From a checkpoint of a small transformer trained on Wikipedia.
Architecture: rotary positions, no biases in attention or MLP, untied embeddings.
Training: a variant of Adam for these matrices, 753M tokens.
MLP neurons of a small language model. Each row is named by its layer, matrix (gate and up: input weights) and neuron, and shows model dimensions 0-127. Each number is 50 + 10 x the weight over its row's rms, rounded and kept within 0 to 99. A neuron's up and down rows have the sign that makes its largest values positive.
Before each neuron's rows, "fires in" lists the words (lower case) most often at its 100 highest values on Wikipedia text that the model never trained on. A number after a token or word is its count.

fires in: "to" 49, "early" 9, "town" 8, "that" 7, "for" 5, "it" 4
L5.gate151:49 60 46 49 45 51 51 43 58 44 65 45 68 47 49 54 51 37 41 45 55 53 62 42 57 45 45 50 49 62 51 39 69 49 46 40 58 50 39 40 40 45 49 32 48 37 50 37 38 46 63 52 41 47 64 49 45 57 57 47 41 29 31 68 48 41 32 47 60 34 44 57 45 65 59 64 63 69 48 45 53 59 52 40 52 61 30 82 38 67 49 55 48 55 61 40 35 29 52 36 59 51 46 56 26 53 39 49 46 53 57 25 48 54 46 50 43 48 46 62 59 62 41 52 59 51 59 44
L5.up151:59 60 66 47 39 38 53 50 48 54 65 62 58 38 39 54 50 51 61 59 49 64 68 60 48 48 62 53 27 43 50 57 49 44 70 47 46 44 46 34 40 53 39 47 60 53 43 56 58 55 57 63 38 37 68 60 55 59 43 69 61 45 48 49 43 43 49 58 80 58 33 49 48 38 55 46 54 67 49 49 56 28 32 57 45 44 52 63 43 62 21 44 40 48 49 45 60 48 42 38 57 64 45 55 49 43 63 55 48 50 44 38 51 56 41 32 40 44 31 36 47 50 55 51 46 34 42 42

fires in: "however" 21, "several" 16, "festival" 11, "federal" 6, "free" 6, "every" 4
L4.gate931:49 58 55 41 58 56 42 50 63 72 50 33 49 61 42 50 57 50 41 62 71 70 53 60 58 40 67 37 35 39 39 56 36 49 50 40 60 36 63 54 50 28 50 46 55 35 51 39 41 48 53 54 48 54 49 53 52 49 38 53 57 45 53 59 53 40 69 50 41 63 49 57 40 49 52 53 54 44 65 42 37 51 33 44 57 66 39 57 43 52 53 43 40 44 40 43 45 41 54 57 51 54 45 66 36 67 63 45 49 49 46 51 50 53 73 55 20 62 63 54 48 61 41 31 55 62 55 42
L4.up931:50 62 60 38 52 55 28 59 59 49 49 51 41 46 57 51 49 59 57 62 55 43 61 50 69 56 81 51 21 46 61 64 65 31 34 57 45 55 42 58 48 54 41 62 41 35 44 46 63 59 55 46 26 63 54 44 52 80 52 33 58 57 60 39 59 34 58 41 53 64 58 47 49 45 54 40 47 52 52 39 67 50 46 49 50 44 42 58 50 28 44 25 55 60 44 52 69 44 58 64 59 61 47 52 45 56 53 56 60 46 48 69 65 37 64 43 34 43 53 43 46 49 54 29 38 56 48 69

fires in: "had" 35, "of" 18, "however" 15, "every" 5, "gender" 5
L6.gate277:57 49 24 41 46 51 44 59 41 46 46 48 45 49 36 52 59 53 57 52 45 38 47 43 61 48 60 47 56 33 50 63 37 71 50 39 50 55 45 54 58 55 54 60 56 44 54 52 34 44 71 65 52 43 51 53 55 56 50 26 44 43 53 48 49 40 52 54 43 35 68 55 47 53 50 55 52 67 77 42 59 56 32 68 47 43 42 38 58 60 51 46 40 53 44 41 63 21 46 56 56 41 40 44 42 49 32 75 50 35 59 41 50 62 65 42 45 63 66 56 60 48 40 42 44 52 40 41
L6.up277:56 52 48 61 50 53 39 71 44 54 46 48 36 49 66 49 51 43 70 55 46 66 52 52 54 27 65 54 49 47 46 39 42 47 75 51 50 60 41 60 42 64 49 48 65 60 62 40 49 69 50 46 57 56 33 70 52 54 51 35 44 51 50 44 63 49 43 59 17 48 37 43 52 40 54 47 74 49 45 56 49 45 59 46 58 55 43 56 50 47 48 39 46 53 55 29 41 39 54 53 62 59 52 54 70 41 53 38 44 37 54 56 58 60 46 52 66 61 49 48 42 52 65 35 40 52 41 71

fires in: "where" 30, "which" 16, "among" 9, "with" 6
L5.gate612:67 48 47 49 49 51 45 52 70 31 42 46 48 65 45 72 54 57 61 44 67 43 48 48 57 66 59 56 46 62 35 40 50 53 45 61 55 41 64 28 46 29 69 63 49 45 50 58 52 38 15 39 58 63 64 49 54 43 38 62 46 56 39 61 56 48 47 47 46 63 44 60 60 62 62 56 41 42 45 34 39 52 44 55 69 44 53 40 60 37 50 51 59 44 33 39 19 60 60 37 57 51 47 65 47 27 49 50 39 51 43 58 59 57 67 53 43 41 51 52 58 58 50 56 56 49 43 61
L5.up612:55 56 43 55 51 41 50 50 26 54 44 34 61 61 52 52 77 41 47 47 53 32 46 54 56 51 42 51 56 51 29 51 50 42 54 62 48 34 44 50 58 45 33 58 59 53 58 56 52 59 46 55 43 67 53 58 54 60 56 55 45 69 32 43 52 41 68 43 59 59 45 65 46 37 40 52 45 67 64 52 54 44 50 70 58 65 47 45 49 53 44 47 52 41 58 57 71 51 61 38 87 60 42 50 42 48 40 77 44 54 49 46 46 51 59 55 44 32 59 57 60 42 61 37 37 40 53 52

fires in: "second" 34, "have" 8, "has" 6, "section" 4, "secondary" 4, "security" 4
L4.gate777:46 32 56 41 62 52 36 69 46 53 60 56 61 52 53 46 65 49 48 47 43 64 47 29 45 65 41 48 47 52 65 27 58 34 43 45 54 35 47 44 50 54 72 48 45 65 48 45 50 64 34 43 48 68 61 62 52 42 39 59 49 42 49 51 57 45 57 52 50 45 24 64 43 59 61 55 59 52 42 47 66 41 61 32 41 49 30 50 63 55 50 52 41 47 43 48 54 39 62 43 64 58 47 65 46 64 55 41 56 38 30 34 44 48 65 55 52 42 65 69 55 53 42 42 45 72 40 51
L4.up777:35 35 52 55 62 54 48 52 53 40 52 52 51 67 38 49 48 45 49 56 38 54 32 48 55 60 59 63 34 71 59 60 40 48 61 60 61 51 59 68 37 58 60 53 74 53 58 47 48 54 44 56 37 35 50 48 56 37 52 41 34 43 75 42 40 47 37 56 53 56 64 62 44 59 45 55 35 44 53 55 44 66 70 43 41 35 55 64 38 51 56 58 62 48 64 34 44 45 40 49 62 41 45 57 49 54 47 60 58 53 43 62 55 44 51 50 38 53 50 65 49 45 52 49 24 53 65 55

fires in: "goals" 21, "games" 14, "game" 7, "goal" 6, "l" 6
L4.gate505:74 47 38 42 40 48 26 60 36 67 73 43 49 64 43 50 55 56 40 68 61 29 38 44 51 41 51 50 56 49 57 30 44 51 49 43 34 52 54 59 60 59 79 59 49 39 52 61 63 60 46 59 59 58 49 49 49 40 59 43 58 60 50 58 52 54 42 54 41 40 39 57 51 50 64 54 57 45 51 48 50 56 42 42 50 56 51 43 51 36 40 45 22 57 37 49 41 32 44 59 58 58 59 48 49 46 35 44 60 49 37 65 49 42 62 56 71 33 56 62 40 34 42 44 56 40 44 54
L4.up505:48 40 49 42 43 39 56 30 41 39 58 38 57 56 56 61 42 70 39 61 55 48 41 41 40 64 64 45 51 46 30 39 50 57 50 35 54 60 63 55 57 45 63 36 42 53 60 47 55 41 46 47 51 39 52 61 53 47 56 58 67 42 49 51 60 49 50 50 50 34 56 47 65 59 63 44 43 71 33 60 39 70 42 52 53 44 51 32 55 66 41 55 35 58 44 40 51 36 66 49 51 74 67 51 35 42 46 46 53 61 66 51 54 28 48 55 51 61 55 40 66 35 44 63 57 42 38 54

fires in: "which" 39, "that" 19, "who" 14, "it" 9, "also" 5
L6.gate398:41 42 53 64 29 51 45 54 60 52 44 62 54 40 43 53 51 48 22 43 47 61 51 56 43 39 71 57 43 48 37 22 50 53 54 45 73 46 49 60 41 62 56 48 65 39 41 51 57 39 54 62 39 58 54 62 61 49 34 46 56 44 44 48 58 41 50 49 50 43 25 50 39 51 52 58 49 46 74 61 45 42 62 49 51 70 46 51 45 60 54 47 48 43 48 57 49 39 53 44 48 46 60 57 58 57 47 56 67 58 37 44 37 48 51 39 45 54 51 68 57 62 55 47 66 39 43 44
L6.up398:58 54 45 49 54 43 57 67 40 62 53 45 58 49 37 44 43 58 46 46 40 69 62 52 48 45 53 57 39 31 50 48 54 64 49 57 60 58 58 40 64 58 67 56 50 41 41 47 50 40 62 50 55 68 76 67 52 62 40 38 69 36 37 55 45 50 63 51 64 59 47 40 26 53 65 52 63 57 49 48 46 57 44 42 70 68 49 42 46 67 67 62 49 65 54 44 33 58 37 31 35 54 49 48 60 56 45 54 51 54 36 54 62 56 38 40 63 66 60 72 46 58 47 53 43 51 49 41

fires in: "apps" 14, "affairs" 8, "free" 8, "professional" 8, "festival" 8, "painted" 5
L4.gate255:55 42 51 36 43 46 61 56 55 63 45 67 48 48 32 44 44 65 57 52 59 49 57 50 53 49 47 53 48 39 66 50 53 56 50 63 59 65 48 60 45 64 39 43 54 37 36 54 28 59 47 78 51 53 42 42 55 42 61 59 50 38 36 46 45 41 47 52 41 46 63 39 47 40 66 51 37 54 56 58 62 51 35 63 35 63 30 45 50 53 50 48 64 46 52 46 49 57 44 48 58 30 42 46 56 55 54 52 38 57 52 41 52 61 54 33 44 68 59 37 40 40 41 40 63 51 46 32
L4.up255:51 53 48 46 49 59 55 51 52 39 55 74 48 55 56 49 52 51 60 43 53 50 62 60 61 39 72 54 34 49 40 61 52 37 53 57 36 41 54 37 44 60 72 68 42 60 70 46 45 49 40 55 65 47 43 51 48 76 39 62 64 61 46 58 40 46 44 51 44 35 37 52 49 38 50 51 55 40 53 47 70 64 54 42 48 54 42 36 51 35 58 26 47 57 47 59 34 57 58 45 60 59 55 44 50 46 56 44 33 49 46 58 56 38 41 56 55 63 35 48 38 37 51 42 51 61 38 45

fires in: "second" 35, "check" 14, "secondary" 5, "section" 5, "economic" 4
L4.gate35:65 36 46 69 52 61 48 49 35 54 41 64 53 64 49 43 65 57 55 34 47 43 51 39 31 55 45 56 55 61 47 51 48 50 54 65 57 28 49 28 46 41 50 61 38 56 48 53 47 52 49 45 54 57 61 49 49 41 53 45 51 49 52 59 58 58 40 61 56 44 43 56 39 50 51 37 31 37 63 45 44 55 47 68 55 71 44 57 53 68 37 54 54 45 49 27 51 54 37 29 44 48 42 58 34 50 40 59 70 47 37 49 39 42 65 68 49 57 48 68 53 53 61 43 38 69 46 51
L4.up35:43 45 27 51 43 55 45 59 56 39 52 59 55 36 49 73 44 45 36 48 51 45 50 51 46 45 54 49 63 63 48 52 50 45 40 26 51 58 56 44 49 38 45 34 71 49 52 47 40 51 57 64 50 49 46 40 44 48 50 43 58 49 47 46 56 60 58 48 46 75 60 60 39 65 51 71 67 33 48 43 29 36 44 42 48 36 56 55 47 62 58 38 40 45 56 44 46 55 57 30 54 48 53 64 39 68 44 50 37 55 49 47 43 59 44 50 43 45 68 45 44 54 50 53 38 57 64 53

fires in: "a" 61, "well" 6, "illustrators" 4
L5.gate693:39 66 55 50 44 46 33 43 62 76 64 43 53 53 51 54 39 43 59 59 56 48 49 38 59 23 41 34 63 63 65 44 59 57 41 50 48 38 34 49 49 62 66 59 53 42 72 51 52 56 75 55 43 61 50 51 69 57 55 56 40 55 42 42 58 63 38 47 66 39 52 59 28 58 65 49 36 54 48 54 46 58 38 38 37 75 55 51 46 58 50 45 23 43 66 50 40 40 50 45 51 38 45 46 50 50 38 51 57 33 50 57 46 59 46 45 53 62 44 42 52 54 49 60 61 42 65 54
L5.up693:51 43 37 53 59 71 42 57 54 54 52 44 54 49 68 60 54 69 49 47 68 49 49 46 44 54 40 65 43 45 45 68 59 26 31 23 49 57 62 50 58 53 52 50 47 70 31 47 53 53 50 33 41 51 55 48 48 59 51 51 54 57 56 64 68 39 32 62 54 48 71 73 51 44 53 44 63 41 45 57 34 48 56 50 57 45 50 61 43 53 39 48 40 55 58 53 53 42 43 48 47 57 52 41 48 35 42 47 51 47 37 54 46 48 44 37 44 62 53 54 52 54 54 59 50 47 43 53

fires in: "a" 44, "still" 8, "as" 7, "most" 6, "continued" 5, "often" 4
L6.gate422:62 59 39 38 65 36 38 54 73 53 53 43 58 45 46 67 48 47 47 41 43 54 64 41 51 48 43 59 29 58 51 55 49 44 33 44 56 50 51 35 53 49 53 60 59 45 53 45 44 43 57 46 42 57 50 44 52 58 50 54 70 36 44 78 53 50 38 56 50 43 57 47 42 50 40 46 46 58 42 60 53 54 62 38 55 57 50 48 57 65 40 60 61 54 44 42 57 58 54 49 50 51 55 42 37 54 51 49 70 50 51 48 47 70 32 54 72 57 47 46 64 55 51 40 78 59 60 47
L6.up422:22 40 47 56 34 52 64 58 60 52 51 68 41 28 49 35 46 29 43 49 59 56 47 57 49 34 60 45 49 42 60 41 47 33 44 44 52 52 53 57 55 43 60 57 62 58 43 50 45 48 58 30 46 45 49 50 54 51 52 48 72 59 53 47 53 46 37 53 50 41 52 67 49 33 64 52 46 64 45 50 70 62 39 47 83 60 66 48 47 31 65 49 44 54 50 45 26 48 51 45 46 55 49 37 46 53 37 46 60 59 47 59 38 44 44 48 44 61 53 67 60 66 60 51 55 53 42 50

fires in: "one" 26, "the" 10, "another" 8, "a" 7, "what" 7
L6.gate182:59 55 39 48 49 40 41 72 56 64 53 35 51 61 42 44 49 50 66 72 54 65 51 60 65 62 45 41 57 58 61 60 15 57 51 58 56 41 46 48 38 64 56 57 58 50 49 43 47 43 74 56 34 60 77 54 51 62 47 65 49 48 52 54 77 58 45 51 64 44 62 48 47 44 48 63 52 46 65 50 54 33 32 40 57 57 65 40 53 32 57 48 31 65 32 46 59 34 34 54 49 58 38 46 61 49 37 53 48 63 64 52 38 46 54 43 50 60 52 46 37 58 51 49 56 54 53 69
L6.up182:41 44 76 53 43 67 54 53 56 50 53 41 52 40 45 49 69 42 48 41 50 56 45 58 47 31 55 36 47 41 43 29 51 49 60 48 55 64 58 45 60 68 51 53 56 49 34 25 32 53 48 53 54 80 62 28 52 49 39 46 48 50 46 59 55 56 47 44 63 44 57 55 41 63 50 45 43 61 45 55 61 54 63 34 44 49 59 50 43 70 43 60 54 57 26 26 41 59 41 51 53 54 48 54 59 64 56 50 71 38 39 34 44 72 62 34 45 60 52 59 39 47 59 51 62 42 31 43